config = dict(
    hidden_size=192,
    num_attention_heads=2,
    num_key_value_heads=2,
    intermediate_size=768,
    vocab_size=8192,
    positions='rope',
    qk_norm=False,
    attn_scale=0.102,
    bias='none',
    lr_mult_down=0.7,
    warmup_steps=200,
    decay_shape='sqrt',
    doc_mask=False,
    dataset='wikipedia_en',
)
MLP neurons of a small language model. Each row is named by its layer, matrix (up: input weights) and neuron, and shows model dimensions 0-191. Each number is 500 + 25 x the weight over its row's rms, rounded and kept within 0 to 999. Numbers have three digits each.
After each neuron's rows, "fires on" lists the tokens most often at its 100 highest values on Wikipedia text that the model never trained on.

L2.up478:507531489527513531450516541518521494514490523475471488516491522527460493484506489531489527459515543527530471489481503521508482521474508487505507471526471501509495511506488542513508484509497506484498544552486485510484505502524426534474484442437494515472461470504482497516458494529461502440505507479526509509469516516543477480477485507501495453516503478562469496507486473436511522523498460521528513512518500507519492498487516471489523510523497531503477508506531515533517558503476458513512530475541469500492498520532453546496529479512452504516539502504513505448490478500523497511
fires on: " de", "-", " Un", " Saint", "ude", " Des"

L2.up67:479496476514492462489480488504486501515516491466512511515512501431498528513475505507519524507525490529506457467477514483503482546442506483560460526486445514532471477541461509479563514491499496456486502485555461465497491517507499518500482484471519524509498514517513502481487467522520542517487526461511502475508508536478492476531498544472524480483512522484475509490462514475520492483509464545493522537484502501484496526477535501456534516519502536487501472490489506499530486491532480523504472476511500476499487533482549492515531489539461476525522547473517571497451518490461513475
fires on: "0", " No", "ert", "est", " percent"

L3.up170:454470528521465520530522511480527487496547501511464477504529500533506528531486463506507494485469487530525501510496513527529493473527504543493523489442514505510511507482472473481523480501481493463534492460474535519504505498531478521490492528563466483469490500531481511516470485455541490534509522469495505463491495463493498486495523505526518527539485531458464474507496490467479466515474511543463522519506478515497488445518531474485551502528511493545463485494519513467485504524495516474516470488508551492515478513483485507497458518478524433545483500458546485510529540508484470472
fires on: "s", "rd", "p", "th", "ach", "ch"

L2.up629:552523534475498548478490475479514502500451534524492467434467520529493450499513493485515510458482483510530509468490516535486517501487485508512552511505518473514533509495497493481507487471513504459499531507501467490474487574500479470517505467502524557487505455506489489496514501505533484521483476516445536460529516509505520523522499519519513513516455461472489510542513444483474481495496506484462497480510494481466501507494502472512494500489472486473530551454491503478509509486469529504560500484510492522503528478471474529560467533486555476484517477500518510496503535533524477521
fires on: " of", " not", "if", "8", " was", "0"

L3.up80:511517539480492507534476463519512473531484556512500465491496531470490516506449493496487519510493467519522487526539552500519517529467517483506531507529462509511462492546512466492532433473493512432497480453471508512442503519505462543560484508460511510482529479495520522560493501488529532497580540500532504489491451500521488492500506508513458492504483473527503471502483516532498468501502493473496504494517487508485462518478526512504452489533513497474550478485503511485463526483472507494478516527488502497491472476502489504499514537498534523482502533516516476509494467505495515459
fires on: "'", "s", "ent", " /"

L3.up524:510481484540508455491443548508483509496494470489553500482481498484499483519528505519529498555498490472462489493485517494450473551526515465480493515491496527446494493546510530485518523527536511447525523478436462534473489491510471491502503477458523505522533511513501500540513497499495532486510516483517498512524504547529473507517546504514471504495518523503513496527538473468469495502520486528486522486452489554472483472473568500483490524477500473490474492482498497471452526441497504504466477515465508483528546471517512463531535514491492487501507489501481516528527510513477504469
fires on: "r", "al", "es", " in", "ro"

L3.up288:471487516477497513497472480499499490514516505468517511516495465501478485528496441495499531487485515510463536500488484468500509604501499475514543532503500511487475488509527537494515485452467468495513526479505522513495521522496464520530519446530470515460479527492559537493508465481452508479478505529540495478490437511495508481510516535544471552521476536496502518499527495506524514496518516464521455500505489504489488468506509519509473476498535469485466536494495492486460494469471508508482473499463456506501548491506531460492521556488506477479501476510470544497488507503528511548
fires on: "ort", "ad", "an", "am", "r", "re"

L3.up735:488459529491529551470481514474485526476498475458489436517501487527476478477472492491521507514501552466492458485480469495481525536492514539451467540482522508489496503522496529549562495444492531511500495501490488526548509469518506498513524475523467488515508462563508481497511480507498471492503473526455494499514498520486462495485519453532505446479510506491496476529484506487499506499496490476490498498507554485502550500491546509505517522497472539470517441513545527492501497490477531528494504517528475516552471483547502517497537483499525506507502496488538508452539498521500518483
fires on: "0", " of", "id", "y"

L3.up693:463478527470519459492538477525493497521548527482481490459506513540468512497537511502524490512486500474477511469512528464478458499490514527474506492524530564498482475468489500487517497490466473487469531461553478500507518501470470502513520474497500515543483489538500472439455460496499512488497496509503506513534480495504497507509526486524510466500532571500510532527556492493510490471507505464540523484500539516518474451505468508541480493504484524486496528543510449514521500475473522510479447482471509517439504466522500501527497483495538472511520500519518548521492532521456508500
fires on: " |", "ol", "et", "inc"

L2.up545:514471496473507503526522496446546510484518481488472453477460505517494513502486487503475518450513470476525523476481496500493529480504466523509504521486458525500504488493436452482514480499530501500475478515535507535519500490481487468528493434503498494523499520499480501486518514480502539520474511496549478503548513492550508511531524528499527480510494488456506485475536549499526483511476515486511505511453490515447531482488497530551521511489490451491525505553513480465483471465486487476525487506529541492491520503538468476462512541518465474503509515560490485488533542514495562487
fires on: " of", " d", " und", " Website"

L3.up347:493526482496532513501517500518488516507523541495518444462531491500505526529504489489501481508542491467500504503471440536498481485489522456524528466482506487446457531480493532559510472525465507485502496442445500438515522482480530497537524521528484520502500490489527509506488484474469475515539532473525525498539472528534517501441488481509502472494496528477494506517532554486523497493494483542486505526481488485484523472461505452510481480521501493514531518473494483511495477532469513560463516467502470506484464511530523503516500513509509510526466480527472513465519484476442518492
fires on: "in", "r", "',", "i", ".", "an"

L2.up390:480515507518521483529499480470494505513482514513530468513507484538513537497466543508484516495495504480496468487512540484450523513485528522527492466543517492499470515509495475545469512507518459494483494489518515517547490469475491475483509462505498454491506491542530505463480472522527472462505469493518540495460520470538512518504531460546460464458462474454535499456495518496536484491496440506486498544510502519524512515518511489482504517517528518519480458429495579522508471493491535480486503562486511511500505500533481506512509512478506474513511538510462485466511535480482516490
fires on: " res", " and", " so", " cons", "|---|---|---|---|"

L3.up658:475513498469470526539520479542480503507486513479498500545511509497455499484549523471506460517467537515483503504460476476550549482487524480454505470549484445498535536480491511518507462459480516487531482497518492506462513520506520496499533521530461464496522471467484511516519482483504477529536517471472482509507516495466466506504516507493501517492486468513494564518477497497517512495511465498539475474481481506481477483502556530523491511505498522520478461470521482559476505482512486468472489528460526504570500491471465512461530493511541508486521541517528533453515514508491491489
fires on: " of", "ure", " average", "ate", "ear"

L2.up205:497520508519502522530566484483516552478489506526494478468487500518537487502465470504521472469522472488551513511487518527508510507489499496458535456458461510518498508504466471494460540525537462466476501498437457483524475516497507538484492513532521540541500511492513475509542469480505484513483515484500506502529477516544513531477470514451538441449486484489460469455511528489516472523533536480513487508484477523474485510497463468503524481479496518504501472500487534515525519504508517517499512489525484490448475524556507491503478506524499504485488475494495512452500558478528534505
fires on: "2", "0", "Not", " District"

L3.up131:456534520503510510513540436487518518512484520475505533489527492516524537511526464453530500511469515518546510520513457516451467510515487506459488532531497522487535499494494493557444483488486516478516490459502502512504507519450437528530530511468469513500471538508503465506481455463496554482493518464519486499515536509511488500494504509452537513537488516496505495510475505512538478522488525508498549497514531563491492491490516449485493498498514543520496445503515486502525504509518489491517494529492467474489454483490520495509475479472527475464534495518494529499463475500478531457
fires on: "s", ")", "est", "t", "v"

L3.up743:459503442497507506503509517494492473486541479480493542493512480440547514527516560513520529535494517507493511471502511476531469541511526525499508497501495498517483472454450480507516490496496494524475515551492484457486528533511478457490500436507544507504536524444532480482474508449480513495500495484462501573532508521451498503542495533504541488513500507476523496504493460494506503486500532502505497502443506494529477482500488531499451477465506515497488504469512525524472521495508506489477516496513505488488494518497509496486550520479478493518480518482534563466463454494530471520
fires on: "a", "u", " to", "ra", "it", "n"

L3.up421:467505538508475527477500461525541469462511485539483477490520502480490518540456485499517471524543513488526514532490568530485502469547491508501533541461518488513479486498514483512520500485470534477516511490497504533504484524481521517528487506484493496496508488482502487527483480509510490460523516523441474518487509501521496530508520479509476472486496458536452493465529492501505521541488513507518457478543498503530483474497450518527509514539491489440504502504486522476501473471506501491491547505492468505501534469503497522488576470483454535422493471500510546556498490511512482495
fires on: "p", "ol", "w", "up", "com", "ort"

L3.up173:498534532505500477501519518491482473526503531500493446486502513516489534487527506476503531506481484505531528438480506503483490491559516542556487516530473486466481492507482526419526531504491512498504477541489479522492449514463497536485517499500518477542505508490479466517508507460506512541501499502488520484472496488488518465476500512470474528492495472502516514537512462469556426564468508528494499525531504507491531452518522509534477521458461505489477487519511478460448496501506508490531496514482531490500529455489488466511494522502492479487542472504463498460507528485486507522
fires on: " |", "s", "ve", "est", "f"